MLP neurons of a small language model. Each row is named by its layer, matrix (up: input weights; down: output weights) and neuron, and shows model dimensions 112-207. Each number is 200 + 40 x the weight over its row's rms, rounded and kept within 0 to 999.
Before each neuron's rows, "fires after" lists the tokens most often just before its 100 highest values on Wikipedia text that the model never trained on.

fires after: " was", " is", " are", " were", " a"
L5.up1373,182,154,218,214,104,145,201,144,187,159,205,222,249,215,216,227,200,244,191,168,223,308,199,147,134,192,197,192,181,184,232,143,192,194,228,187,214,220,214,166,289,214,202,261,152,146,229,204,107,198,227,256,207,135,167,248,148,165,231,184,212,208,223,188,145,229,216,217,205,242,150,191,228,236,175,237,199,193,170,159,148,162,188,264,224,146,139,142,186,255,252,207,237,195,174,238
L5.down1373,164,220,212,172,218,190,194,215,218,228,191,124,235,202,257,191,163,170,158,255,208,154,221,94,236,203,232,197,199,292,195,223,196,221,166,261,181,179,150,100,111,257,170,186,157,173,200,180,149,252,305,144,236,157,275,203,186,262,142,171,196,198,288,224,243,185,195,199,196,210,155,232,272,173,233,201,224,245,146,179,184,193,257,216,226,184,181,124,220,146,203,147,247,218,157,239

fires after: " on", " along", " the", " ", " Pol", "T"
L4.up889,138,176,206,235,244,237,272,176,255,203,204,195,230,147,192,215,150,106,217,210,223,153,208,190,233,216,186,227,242,183,130,249,160,180,204,236,160,180,106,174,255,127,210,110,194,208,219,228,193,199,155,233,185,169,207,217,302,142,210,143,151,165,148,249,175,185,158,204,160,226,161,197,185,125,176,206,263,190,197,211,206,282,183,201,167,180,209,257,173,180,175,138,202,165,188,160
L4.down889,218,200,225,114,144,154,223,230,227,278,161,196,214,227,229,187,166,190,191,238,180,205,158,154,225,188,213,181,205,217,124,242,200,180,223,172,277,189,271,254,192,200,199,204,182,179,264,98,236,213,211,210,270,195,206,238,146,183,200,279,202,244,107,172,208,251,205,217,191,224,202,248,189,168,282,136,209,262,139,220,194,208,229,146,166,213,207,135,156,219,239,243,187,248,126,248

fires after: "1", "2", "3", " St", "4"
L7.up65,184,223,178,191,183,231,138,259,161,160,158,209,146,246,251,148,189,235,156,177,220,246,192,183,231,180,208,213,213,260,174,161,137,170,196,182,183,205,221,217,247,216,219,119,190,223,203,193,258,184,151,159,197,206,123,208,285,110,195,210,221,264,214,228,205,179,235,215,204,166,219,190,143,265,223,194,179,200,231,208,150,256,255,213,164,222,181,237,234,219,151,174,176,222,171,216
L7.down65,188,111,178,147,184,190,130,208,233,225,120,181,161,179,223,167,193,187,191,146,222,273,225,236,129,221,182,163,203,195,216,186,213,191,181,177,215,175,223,201,121,248,200,181,227,222,196,180,157,300,169,271,207,193,267,200,179,190,273,214,240,156,200,147,184,268,220,193,164,186,154,237,184,184,196,189,207,311,211,127,165,177,222,228,239,204,176,131,189,257,224,221,235,207,204,237

fires after: " W", "W", "C", "F", "E", "D"
L5.up298,163,171,258,244,170,218,102,186,235,174,195,189,192,133,199,209,155,178,105,257,260,179,158,227,158,254,148,153,211,184,207,190,196,180,265,168,166,161,168,201,202,110,177,219,174,144,155,188,223,181,219,174,211,206,184,214,165,192,276,169,161,171,256,177,283,178,182,204,166,144,271,152,179,193,261,232,220,295,243,193,245,233,206,189,257,145,193,229,231,159,217,251,157,150,235,239
L5.down298,192,250,217,266,206,223,66,168,232,158,157,240,124,203,217,156,184,255,248,142,146,189,203,228,253,208,200,176,136,190,150,200,216,143,190,269,189,163,193,177,225,246,223,210,240,124,166,169,204,239,218,180,268,248,147,293,161,278,201,214,270,193,263,198,145,146,248,262,226,199,173,259,234,108,132,166,214,200,202,194,247,192,142,284,243,133,274,236,260,161,184,203,280,247,133,181

fires after: " of", " Her", " for", " the", " ", " For"
L5.up263,148,221,203,208,212,157,187,205,146,200,200,188,249,198,211,162,185,195,214,172,216,217,232,238,176,124,249,197,190,235,262,238,182,169,193,164,162,218,202,201,245,203,255,267,241,211,197,192,237,198,228,187,190,226,238,221,156,202,177,210,254,253,206,220,248,250,203,172,156,191,212,201,167,183,266,222,198,170,203,132,178,235,213,204,236,152,207,201,205,113,156,200,275,153,211,175
L5.down263,208,237,187,200,201,146,235,227,174,170,148,180,246,232,214,231,242,301,185,188,219,232,209,221,172,311,137,192,267,158,222,207,188,161,204,150,185,225,178,151,113,241,179,166,99,207,268,186,137,159,151,158,260,142,121,150,238,194,178,175,176,236,183,161,279,136,196,205,207,174,231,248,226,221,211,98,199,220,226,260,206,223,150,167,220,235,192,211,264,241,228,178,86,180,222,158

fires after: ".", " St", " v", " L", "S", " S"
L4.up1389,194,220,140,137,159,228,133,197,239,237,225,202,179,202,174,198,160,152,246,213,223,152,275,214,149,172,202,154,174,213,180,217,246,185,152,212,149,155,187,240,191,250,188,158,211,271,147,207,172,225,160,252,207,179,187,215,224,193,165,270,153,206,161,231,210,206,167,158,247,168,165,227,188,177,219,153,218,244,185,212,184,206,105,283,110,221,167,241,237,236,212,170,184,124,266,209
L4.down1389,217,287,156,177,195,182,290,177,235,172,205,178,204,193,131,121,201,198,241,167,189,150,129,214,194,205,182,96,204,218,229,214,305,283,227,204,159,196,214,281,234,150,210,196,183,229,235,281,181,244,181,219,184,231,274,214,289,187,199,198,149,237,207,203,183,180,97,254,200,260,220,170,186,150,206,196,173,198,208,256,252,164,148,160,206,228,196,213,123,221,266,219,230,190,194,143

fires after: " |", "3", " ", "5", "8", "7"
L8.up496,200,213,182,154,191,199,108,194,132,124,86,237,283,150,183,190,185,217,137,252,244,168,207,240,140,259,162,181,177,234,140,208,169,207,259,224,191,167,272,211,213,97,188,119,242,105,222,180,192,136,217,232,235,192,207,193,189,220,201,211,261,189,126,174,198,176,170,220,177,246,128,208,220,172,189,171,263,212,203,188,212,271,215,202,241,266,216,221,218,163,186,183,281,228,210,210
L8.down496,160,161,225,241,170,232,199,193,216,173,169,190,149,175,193,147,250,106,235,188,206,273,212,196,130,244,214,162,220,249,206,214,174,206,179,163,194,177,169,141,168,129,204,209,184,172,199,195,169,192,186,189,225,184,269,153,206,242,186,172,183,182,202,198,185,240,175,249,225,173,234,236,253,310,181,148,245,225,210,198,246,225,162,155,186,192,221,156,207,146,134,105,193,206,200,210

fires after: " the", " L"
L5.up956,169,256,159,195,256,205,184,153,203,187,239,214,277,173,169,231,204,168,268,206,202,160,295,168,220,182,160,147,220,211,272,198,197,245,275,100,217,243,163,194,174,215,170,159,266,165,197,238,216,270,205,156,251,257,252,154,113,223,174,176,201,234,235,207,253,241,199,137,143,222,159,199,130,164,200,223,227,201,206,192,243,231,146,197,205,183,220,227,176,180,150,202,255,189,178,168
L5.down956,200,250,124,199,273,190,227,178,321,122,229,143,155,230,234,197,195,197,191,165,200,277,235,154,121,119,242,118,160,114,197,172,207,160,236,185,190,228,239,178,205,210,163,166,158,129,248,212,227,233,181,237,216,174,157,213,181,224,210,263,123,181,151,229,241,219,123,189,208,144,154,177,230,163,226,188,207,227,248,161,170,220,236,230,180,213,202,260,236,221,174,220,214,235,157,158

fires after: "\n", " (", " ", " \"", " that"
L5.up1527,180,179,186,254,214,208,192,169,214,229,268,242,195,262,113,220,169,179,171,214,207,197,300,178,154,197,171,212,261,184,161,235,231,290,248,207,175,160,213,178,178,209,161,230,177,141,163,224,191,254,180,207,277,275,226,242,204,179,228,203,210,169,216,166,130,185,241,247,176,167,148,144,179,187,182,148,244,173,202,196,206,212,208,288,153,171,197,305,198,159,172,274,261,192,199,175
L5.down1527,223,258,186,217,130,201,154,179,224,208,162,247,242,189,149,268,140,175,149,196,279,272,128,190,207,204,171,240,226,169,212,226,181,199,205,187,197,190,278,251,163,139,190,216,256,213,203,208,204,284,133,174,163,209,216,183,133,197,220,169,183,251,189,192,171,202,210,198,182,184,173,194,190,224,284,253,141,200,168,177,169,200,204,231,243,181,188,250,151,216,122,263,248,154,179,213

fires after: " |", " University", " ", "s", " Duke"
L7.up113,285,231,206,195,255,202,153,245,162,209,206,135,244,188,162,166,134,196,231,187,234,182,248,163,173,121,287,196,237,218,270,173,225,174,142,284,179,231,215,220,172,209,155,217,264,165,240,211,178,218,194,143,239,219,167,247,183,172,259,178,144,165,267,209,165,251,164,177,180,212,227,177,280,230,176,107,245,190,118,162,176,189,157,176,166,178,220,238,128,261,206,220,263,281,221,169
L7.down113,126,225,214,237,209,172,182,244,201,171,235,263,170,177,145,191,190,131,265,134,175,209,226,215,224,224,182,149,193,222,284,155,210,171,278,200,110,223,211,160,259,180,185,192,242,176,213,205,137,200,229,216,175,175,206,293,233,189,186,224,235,239,250,152,196,151,176,151,208,180,227,191,260,225,194,174,169,201,148,154,198,246,219,198,161,251,304,236,199,232,256,202,228,123,259,232

fires after: " ", "-", "le", "1", "3"
L4.up1056,189,232,206,233,248,252,128,253,214,214,230,211,240,172,183,263,208,201,135,210,196,262,225,242,289,245,181,225,120,175,224,174,204,195,205,214,180,203,188,127,276,224,297,129,205,194,175,188,198,229,195,246,222,253,194,206,243,173,202,168,188,212,139,243,135,190,232,212,200,221,222,200,302,169,230,185,142,217,192,207,150,208,242,234,213,215,155,206,210,245,228,212,278,164,243,189
L4.down1056,250,187,212,140,171,189,174,203,257,217,233,194,179,224,222,149,248,197,265,203,197,217,117,223,149,182,273,240,178,262,183,163,154,176,207,221,160,248,215,159,233,197,238,195,136,193,232,178,200,178,214,192,186,237,202,199,171,214,285,157,150,249,280,176,239,236,169,209,227,142,226,209,199,248,221,160,249,205,215,249,216,195,137,188,158,153,195,236,136,237,266,236,273,196,264,234

fires after: ",", " well", " rather", "9"
L4.up12,198,186,194,249,193,217,149,214,206,299,229,199,139,239,142,152,196,206,176,173,211,227,180,207,269,238,227,195,200,159,150,163,184,207,212,261,175,221,256,239,250,260,171,110,175,184,179,213,188,264,180,216,247,172,202,181,152,264,183,219,160,206,181,181,195,244,222,163,240,202,191,146,215,179,168,227,155,237,230,185,227,146,188,233,200,154,192,262,247,223,232,194,198,169,199,268
L4.down12,173,273,210,192,204,159,86,232,135,155,185,176,224,255,165,191,207,184,156,151,239,140,187,180,205,192,250,160,166,235,197,189,187,113,297,193,191,179,141,209,211,206,206,224,219,240,194,206,237,188,187,237,138,93,154,200,185,259,251,157,188,210,120,170,259,227,132,232,241,125,155,182,181,264,135,113,187,198,211,251,151,165,209,134,191,181,191,212,236,181,202,181,176,207,150,186

fires after: " ", " |"
L5.up116,201,181,207,205,265,185,179,127,317,189,158,217,216,137,213,222,192,214,198,131,159,234,190,160,200,169,207,156,210,197,131,175,235,210,217,241,302,175,186,224,269,186,215,132,198,143,222,142,134,212,273,192,75,276,239,241,134,204,210,235,160,160,183,214,180,247,220,259,122,199,229,148,187,267,198,178,259,116,197,149,208,167,201,189,223,190,172,152,193,213,200,145,253,280,187,270
L5.down116,166,172,226,114,134,183,255,221,161,175,200,180,210,207,142,271,185,245,166,193,140,183,297,143,203,212,240,233,275,233,196,230,172,137,198,211,252,254,247,207,229,193,201,218,154,230,177,210,169,251,192,206,194,229,223,193,173,212,142,233,194,167,157,171,230,217,168,299,265,224,178,136,173,263,233,251,225,201,209,211,54,206,181,220,216,215,122,171,189,230,144,144,236,176,199,137

fires after: ".", " ", " (", " |", " \"", "\"."
L7.up678,189,180,185,139,151,262,171,152,178,222,144,221,253,250,214,185,210,113,134,141,199,216,285,197,179,170,136,221,203,137,182,231,325,207,244,233,191,204,162,158,242,223,192,229,206,206,207,194,246,167,231,143,189,113,217,275,253,217,191,137,182,188,282,223,254,190,187,244,172,217,155,133,201,158,181,218,205,207,285,206,187,188,278,187,245,177,250,194,201,254,172,157,184,179,222,236
L7.down678,158,182,116,203,152,190,141,189,198,231,226,104,262,203,186,193,252,228,182,152,211,183,187,221,223,143,201,206,186,256,190,254,202,229,174,220,207,220,235,134,145,244,180,121,223,182,150,164,136,109,165,193,184,142,239,207,170,244,315,126,182,218,230,158,188,279,161,265,211,255,222,238,211,213,207,197,105,203,178,207,182,210,156,199,168,240,232,169,175,213,178,253,169,178,213,157

fires after: "2", "1", " in", " played"
L5.up1017,130,168,168,143,194,198,123,221,142,99,177,169,206,138,136,288,113,230,200,143,263,210,262,204,231,222,196,188,262,202,214,196,118,211,212,115,267,244,238,222,195,236,251,155,257,210,205,216,175,237,190,281,185,238,178,239,163,172,182,182,162,184,222,242,172,215,253,186,164,210,146,282,217,180,221,253,188,186,189,141,179,216,264,183,207,234,148,200,192,178,208,192,231,188,150,217
L5.down1017,288,206,256,145,78,260,226,166,234,225,234,137,219,203,172,186,232,227,198,180,172,209,144,267,168,267,256,136,218,233,179,199,245,151,250,200,161,179,215,194,214,195,147,170,181,120,187,218,162,172,235,169,160,213,137,159,169,126,204,233,210,122,122,146,261,200,160,208,165,202,127,253,200,170,140,199,186,291,187,208,281,162,153,243,182,226,191,214,184,148,205,179,212,143,271,250

fires after: "1", "2", " ", "E", " Date"
L7.up1153,214,222,201,169,280,226,190,117,209,231,196,189,191,225,181,186,102,229,247,191,230,196,162,229,185,221,211,176,220,241,200,188,223,200,221,236,239,291,189,158,193,287,158,240,255,257,239,123,190,257,221,154,147,228,207,223,71,290,231,253,230,209,159,206,188,172,175,237,226,224,142,217,319,270,212,151,148,262,222,207,189,184,214,310,175,177,139,192,155,206,174,163,269,227,144,181
L7.down1153,267,166,107,199,161,237,167,179,211,168,286,176,195,232,160,225,177,167,167,213,211,155,231,200,174,128,201,181,167,244,229,213,190,235,189,191,118,217,105,129,168,176,219,258,128,195,231,201,189,204,231,155,232,122,199,174,270,130,213,161,107,238,202,222,222,174,232,182,271,167,193,186,109,177,204,261,156,234,214,215,174,152,153,223,176,177,165,162,267,209,176,189,153,133,257,193

fires after: " ", "==", " \"", "===", " ("
L5.up1238,248,172,160,194,145,182,154,218,207,268,178,229,168,213,226,149,169,137,213,123,128,216,182,202,222,180,255,237,285,187,203,226,193,245,198,171,252,200,176,141,232,203,151,171,195,171,200,281,250,268,233,114,185,183,180,175,181,242,224,128,184,144,263,266,229,259,238,229,165,175,223,202,174,163,217,235,187,191,164,85,196,241,247,177,109,195,174,188,154,209,206,215,195,193,260,163
L5.down1238,201,209,233,201,221,162,187,264,209,232,190,207,286,256,163,220,314,242,188,188,199,183,228,235,224,113,193,220,189,273,186,171,221,193,206,228,174,127,200,181,203,257,198,215,206,211,219,198,207,143,143,217,190,167,251,281,220,178,236,163,206,181,201,218,210,295,237,248,206,264,325,191,194,162,179,179,165,196,241,196,197,209,210,185,224,110,197,143,180,171,269,219,176,196,196,231

fires after: " ", "-", " (", " pre", " re"
L4.up995,184,212,251,217,202,196,162,240,272,245,163,247,226,166,218,116,232,156,172,287,179,198,193,183,163,202,220,235,164,205,179,297,197,251,148,130,190,194,218,149,217,192,175,204,233,160,75,176,146,219,203,119,200,156,196,207,217,215,181,166,196,204,223,207,164,306,201,160,140,134,192,193,203,198,245,276,233,168,234,195,166,254,187,223,130,201,254,234,156,182,251,154,200,223,241,234
L4.down995,216,140,206,229,172,179,228,194,173,193,202,144,158,190,221,239,225,221,227,146,189,177,151,158,160,154,226,165,243,200,200,177,206,195,234,277,184,160,241,192,118,190,259,224,176,189,240,185,286,195,163,203,180,207,179,232,217,241,159,239,166,162,241,245,162,228,279,190,203,218,185,284,232,181,178,220,175,207,120,151,219,256,196,192,162,253,275,218,228,193,174,260,133,171,237,147

fires after: " ", "\n", "E", " f", " non"
L5.up900,223,232,279,207,250,144,117,194,184,251,194,260,187,122,200,211,153,107,230,200,166,187,207,218,266,261,218,188,128,262,176,199,180,199,186,218,154,224,263,131,205,272,198,233,226,233,181,235,139,204,103,160,243,278,240,233,174,116,236,176,280,222,165,183,175,213,182,231,242,284,128,218,199,178,183,250,171,234,198,161,230,198,246,275,120,132,168,293,175,151,152,286,133,275,194,206
L5.down900,222,264,147,200,149,275,189,216,160,148,125,197,171,235,239,150,166,212,187,213,252,152,162,226,242,187,90,238,139,175,179,223,191,267,215,159,246,202,232,103,142,186,186,174,182,217,226,200,181,270,192,211,179,205,230,197,277,212,172,154,197,182,201,193,207,192,200,196,173,195,173,274,238,98,312,141,187,208,148,203,215,214,226,215,236,240,219,204,171,230,233,203,118,232,200,179

fires after: " under", "-", " re", " at", " a", "1"
L5.up1436,213,203,132,210,223,185,230,166,145,183,145,164,268,173,133,159,195,184,134,297,97,192,146,196,169,157,158,199,155,151,230,164,205,206,183,173,222,249,154,246,204,195,145,249,217,219,208,201,182,186,224,170,243,156,204,188,154,222,244,224,197,202,221,197,219,195,149,141,184,270,128,242,115,261,177,262,163,191,212,162,246,237,172,171,66,142,226,214,191,203,130,217,272,196,154,262
L5.down1436,198,208,188,195,131,231,215,221,227,187,142,111,155,183,223,217,130,165,191,216,205,183,199,232,162,180,169,144,201,204,205,225,235,180,291,94,147,133,160,170,201,211,222,160,165,169,139,261,201,216,191,233,139,231,176,219,290,203,233,253,239,250,178,238,231,231,178,239,255,227,207,212,215,169,204,260,209,200,194,219,270,175,167,184,164,173,154,204,166,278,151,240,168,240,221,231

fires after: "\n", " (", "B", ",", "M", " \""
L5.up477,211,176,196,173,145,212,188,206,262,205,200,196,215,172,99,168,167,161,191,149,210,175,224,190,215,215,231,147,221,145,193,231,187,190,172,190,177,95,235,216,153,225,199,179,227,209,181,221,160,169,259,258,194,204,260,215,171,262,226,132,213,222,253,153,198,190,266,163,184,245,192,150,204,158,235,217,190,189,175,186,216,216,171,188,158,202,197,189,254,112,222,207,264,167,187,195
L5.down477,129,184,172,165,168,242,173,139,163,152,172,193,224,218,225,114,220,132,181,163,247,199,281,132,171,175,146,230,152,217,177,207,265,191,253,215,240,187,195,87,211,175,178,226,167,171,198,130,277,175,144,199,191,195,255,263,166,184,197,200,201,167,202,246,206,256,182,178,206,234,264,254,131,208,220,278,156,249,198,225,209,243,272,233,202,154,181,290,146,265,151,164,178,196,162,80

fires after: " ", " c", "g"
L4.up66,211,169,195,230,156,185,178,258,194,271,202,173,205,240,155,172,140,240,177,182,168,141,212,191,219,225,194,168,221,219,208,228,203,238,230,226,158,205,168,138,171,269,175,130,180,244,205,151,204,209,223,200,264,204,200,131,99,219,215,163,163,160,120,231,236,180,166,225,234,207,215,211,216,151,297,167,292,165,193,235,213,233,171,221,211,228,220,160,253,210,200,117,238,164,122,179
L4.down66,167,159,226,197,169,210,197,203,185,170,202,200,225,255,135,178,185,163,225,135,135,202,144,186,147,215,275,209,173,279,255,199,177,177,163,299,207,167,140,275,227,209,177,234,171,145,202,238,234,151,183,257,181,162,278,118,174,236,250,223,193,226,208,181,220,198,182,257,282,133,203,222,147,246,213,251,254,142,170,209,194,194,210,93,218,211,227,172,151,152,196,217,180,166,158,192

fires after: " is", " was", " were", " are", " become"
L4.up492,111,188,177,264,169,222,200,140,197,191,214,182,202,189,258,233,181,262,183,211,191,209,179,258,186,179,186,157,175,179,208,214,243,122,201,157,252,181,208,221,238,151,151,217,162,265,164,230,258,173,282,185,141,177,147,203,134,244,124,263,236,202,215,180,163,214,214,201,112,228,270,170,236,293,153,258,205,196,265,92,139,224,247,204,177,194,187,273,227,165,333,113,235,276,246,245
L4.down492,199,235,179,196,172,211,229,236,202,253,239,173,203,170,165,208,190,178,143,227,230,178,108,137,188,163,213,277,242,233,237,167,171,169,208,204,217,294,206,164,234,111,212,204,269,192,122,264,226,173,214,234,177,142,182,194,194,218,250,86,205,196,154,277,154,197,243,246,186,207,181,154,222,148,293,223,207,178,150,202,145,242,233,128,167,253,206,118,260,202,151,181,196,233,115,138

fires after: "\n", " played", "G", " G", "le"
L5.up1553,221,234,212,198,222,250,175,220,188,172,231,218,173,252,160,197,165,225,224,246,211,197,228,192,188,233,195,101,248,277,187,239,218,211,214,220,184,177,185,110,267,148,188,153,206,167,293,173,237,142,264,204,158,274,229,200,144,219,139,172,196,105,237,202,206,202,169,137,204,256,214,219,92,170,207,231,155,256,207,153,242,214,198,197,164,218,156,205,176,217,197,259,207,169,212,155
L5.down1553,197,169,214,140,200,167,149,164,159,237,249,171,152,231,200,203,160,210,205,136,204,254,105,205,131,205,214,295,285,214,152,250,258,245,188,155,259,194,275,202,240,232,258,199,193,150,167,186,181,206,247,155,197,123,253,157,170,206,224,223,235,183,110,204,181,225,223,244,205,237,202,191,290,125,214,251,206,186,199,156,162,180,150,125,162,256,239,162,187,263,165,235,234,219,194,197

fires after: "\n", ",", "=", " |", ".", "-"
L5.up609,130,175,219,257,147,272,115,147,215,182,181,271,237,233,109,253,173,169,207,162,231,113,139,212,201,158,238,182,158,245,134,202,209,203,242,214,253,171,178,235,225,161,154,187,223,250,166,172,261,290,181,151,232,222,214,214,172,210,180,207,240,246,286,110,191,179,197,276,181,165,201,217,273,182,211,205,279,221,215,173,198,203,249,224,176,252,206,129,178,150,234,214,273,175,219,94
L5.down609,201,217,243,185,234,215,168,172,248,181,155,196,240,188,221,263,239,210,185,267,282,259,214,119,167,197,215,199,186,173,255,237,205,191,230,232,147,193,276,113,209,117,170,199,208,203,158,213,230,264,194,253,194,198,191,215,241,166,140,191,189,170,205,165,187,173,206,180,202,144,239,156,183,179,233,201,195,220,224,107,162,201,143,239,248,197,154,200,209,221,155,243,220,157,164,225

fires after: " "
L4.up739,184,189,198,253,256,165,194,202,167,221,189,238,205,127,128,197,163,119,181,179,194,184,250,95,178,100,195,169,196,221,230,177,267,224,201,241,216,272,226,134,205,161,183,109,283,193,174,223,223,225,261,214,152,236,146,236,229,210,209,191,243,166,236,171,230,226,164,190,203,256,179,174,190,179,116,197,272,216,235,152,221,203,221,138,183,287,183,243,201,169,219,284,225,155,216,232
L4.down739,208,223,206,193,166,100,236,327,172,239,246,250,305,193,141,228,147,200,163,183,198,152,248,196,131,142,197,215,211,196,174,218,175,206,217,206,149,206,272,208,242,185,201,194,203,188,269,112,192,274,222,209,210,214,222,200,266,180,150,232,184,166,164,112,165,220,176,244,145,258,200,245,208,214,189,165,236,218,180,211,157,166,247,240,182,216,189,192,208,206,159,248,137,230,195,205

fires after: "2", " as", " in", "1", " As", " "
L7.up249,180,189,210,283,177,166,223,198,227,230,149,170,169,137,262,188,178,195,281,174,217,189,198,219,259,260,173,228,220,178,160,215,233,198,186,181,217,232,228,160,238,202,140,114,269,188,159,134,216,245,243,199,194,190,129,125,228,208,225,179,201,149,268,189,213,198,196,266,254,156,197,253,263,241,265,142,179,231,133,199,146,158,202,198,216,182,202,151,234,134,167,218,248,249,144,273
L7.down249,113,138,203,131,188,236,232,240,172,139,171,200,198,187,175,180,160,180,190,242,167,179,257,180,185,168,247,150,212,202,183,271,188,178,117,195,238,170,287,244,152,202,158,275,317,153,179,195,174,193,182,221,296,184,221,211,170,170,205,224,219,185,271,173,200,162,215,225,237,113,193,191,202,186,147,220,209,291,273,206,187,180,203,189,213,167,158,166,137,179,202,183,264,187,154,180

fires after: " ", "ed", "1"
L7.up440,186,223,171,245,216,177,222,178,156,197,153,180,253,165,196,175,149,192,148,222,187,173,165,195,300,189,144,180,138,233,221,133,234,218,169,264,238,185,179,225,168,304,163,228,200,223,150,177,193,142,257,179,273,275,154,164,154,226,167,143,145,212,139,248,219,179,193,211,208,200,193,218,179,225,181,106,199,236,231,150,192,254,154,179,219,196,199,197,254,240,144,140,212,237,167,228
L7.down440,265,186,154,203,238,261,192,152,249,141,210,116,184,170,217,226,214,230,213,158,96,208,166,186,170,176,147,133,207,197,226,211,210,171,136,223,141,252,169,192,213,191,226,191,246,219,206,130,196,166,186,168,266,170,201,163,183,235,217,213,200,260,235,240,197,249,185,258,183,302,165,185,248,255,167,177,149,182,189,235,157,174,229,170,238,190,181,197,173,216,255,260,180,234,173,155

fires after: ","
L5.up972,195,179,221,299,204,167,179,234,249,201,225,207,308,177,127,168,163,212,178,136,143,177,180,149,159,225,193,237,208,218,236,176,179,234,232,196,248,290,255,172,175,211,136,171,243,140,218,177,230,126,213,227,174,155,181,202,101,179,277,207,131,140,180,200,169,243,176,259,297,189,216,178,270,220,150,190,194,225,205,209,179,206,153,219,180,211,213,246,254,180,197,217,163,171,134,207
L5.down972,219,184,190,210,192,198,185,162,179,234,180,188,161,202,285,220,141,201,206,151,230,202,235,169,225,248,122,227,134,234,196,199,198,199,211,166,182,186,237,125,234,221,184,247,191,207,210,140,226,207,204,192,272,191,224,175,228,258,262,221,177,133,171,185,285,249,198,222,148,165,210,183,222,120,215,166,182,202,277,212,146,238,255,173,245,232,183,192,207,219,190,191,143,215,233,258

fires after: ".", "-", "\n", " \""
L5.up488,205,198,161,199,159,206,196,132,193,224,253,112,251,172,218,229,217,181,215,231,191,258,222,151,242,176,257,203,222,175,203,246,173,143,215,200,173,197,182,100,189,171,187,242,215,190,105,179,143,238,162,243,206,184,202,239,165,257,276,171,123,174,223,208,95,167,183,256,158,219,267,198,188,198,203,184,213,194,107,190,199,149,305,142,199,223,197,167,198,261,130,213,201,162,175,187
L5.down488,285,134,177,216,156,258,206,198,272,169,191,259,162,245,222,165,163,193,207,225,220,219,186,213,86,208,119,213,195,194,189,229,191,172,211,181,158,183,130,138,134,178,206,177,192,170,147,168,204,120,197,166,181,190,286,230,127,193,160,242,204,149,165,208,235,166,147,219,250,207,186,134,199,229,166,196,106,255,205,234,214,182,243,208,209,236,235,198,171,208,152,286,169,189,151,167

fires after: "'", " his", " its", " ="
L4.up981,185,232,269,126,246,163,197,236,293,114,220,263,232,222,175,111,272,241,226,183,159,170,223,154,201,200,167,167,199,214,213,128,199,156,145,294,232,311,207,256,257,214,129,224,167,256,214,217,202,205,243,214,172,208,230,249,206,169,181,185,229,218,204,197,244,183,185,173,292,179,210,178,169,196,195,233,203,247,213,178,270,271,245,202,196,146,257,200,219,195,251,301,172,223,149,154
L4.down981,201,162,276,249,226,142,220,234,157,248,150,170,251,248,156,162,252,195,219,178,239,100,223,211,187,220,182,217,260,254,160,194,157,137,207,204,221,164,154,85,192,168,193,216,181,201,181,99,144,176,246,215,192,174,171,214,189,190,170,192,218,279,232,204,190,165,238,156,150,164,169,243,238,201,170,105,189,215,189,119,204,142,212,208,153,208,289,142,187,174,285,160,222,219,138,206

fires after: " ", " A", " a", "E"
L5.up989,182,250,140,273,245,233,231,206,189,241,177,159,233,280,151,83,184,149,232,259,193,130,133,221,211,155,184,152,121,128,187,193,189,165,213,202,224,156,135,234,187,250,150,169,195,206,212,234,204,223,207,188,275,153,169,201,165,190,173,199,242,245,286,251,220,229,218,243,250,217,175,190,211,176,162,205,207,248,290,218,200,182,198,294,155,133,117,146,208,267,208,100,164,242,226,252
L5.down989,239,254,138,260,204,244,167,169,195,198,213,185,222,183,221,212,217,288,227,284,164,239,139,163,246,180,202,227,212,206,191,171,206,152,145,202,181,245,172,167,130,161,200,248,129,238,208,172,154,172,187,257,234,221,141,221,254,186,192,150,165,196,249,167,226,219,255,285,173,179,167,137,285,161,217,167,220,187,191,179,282,213,232,236,219,257,253,153,233,206,150,148,189,222,214,167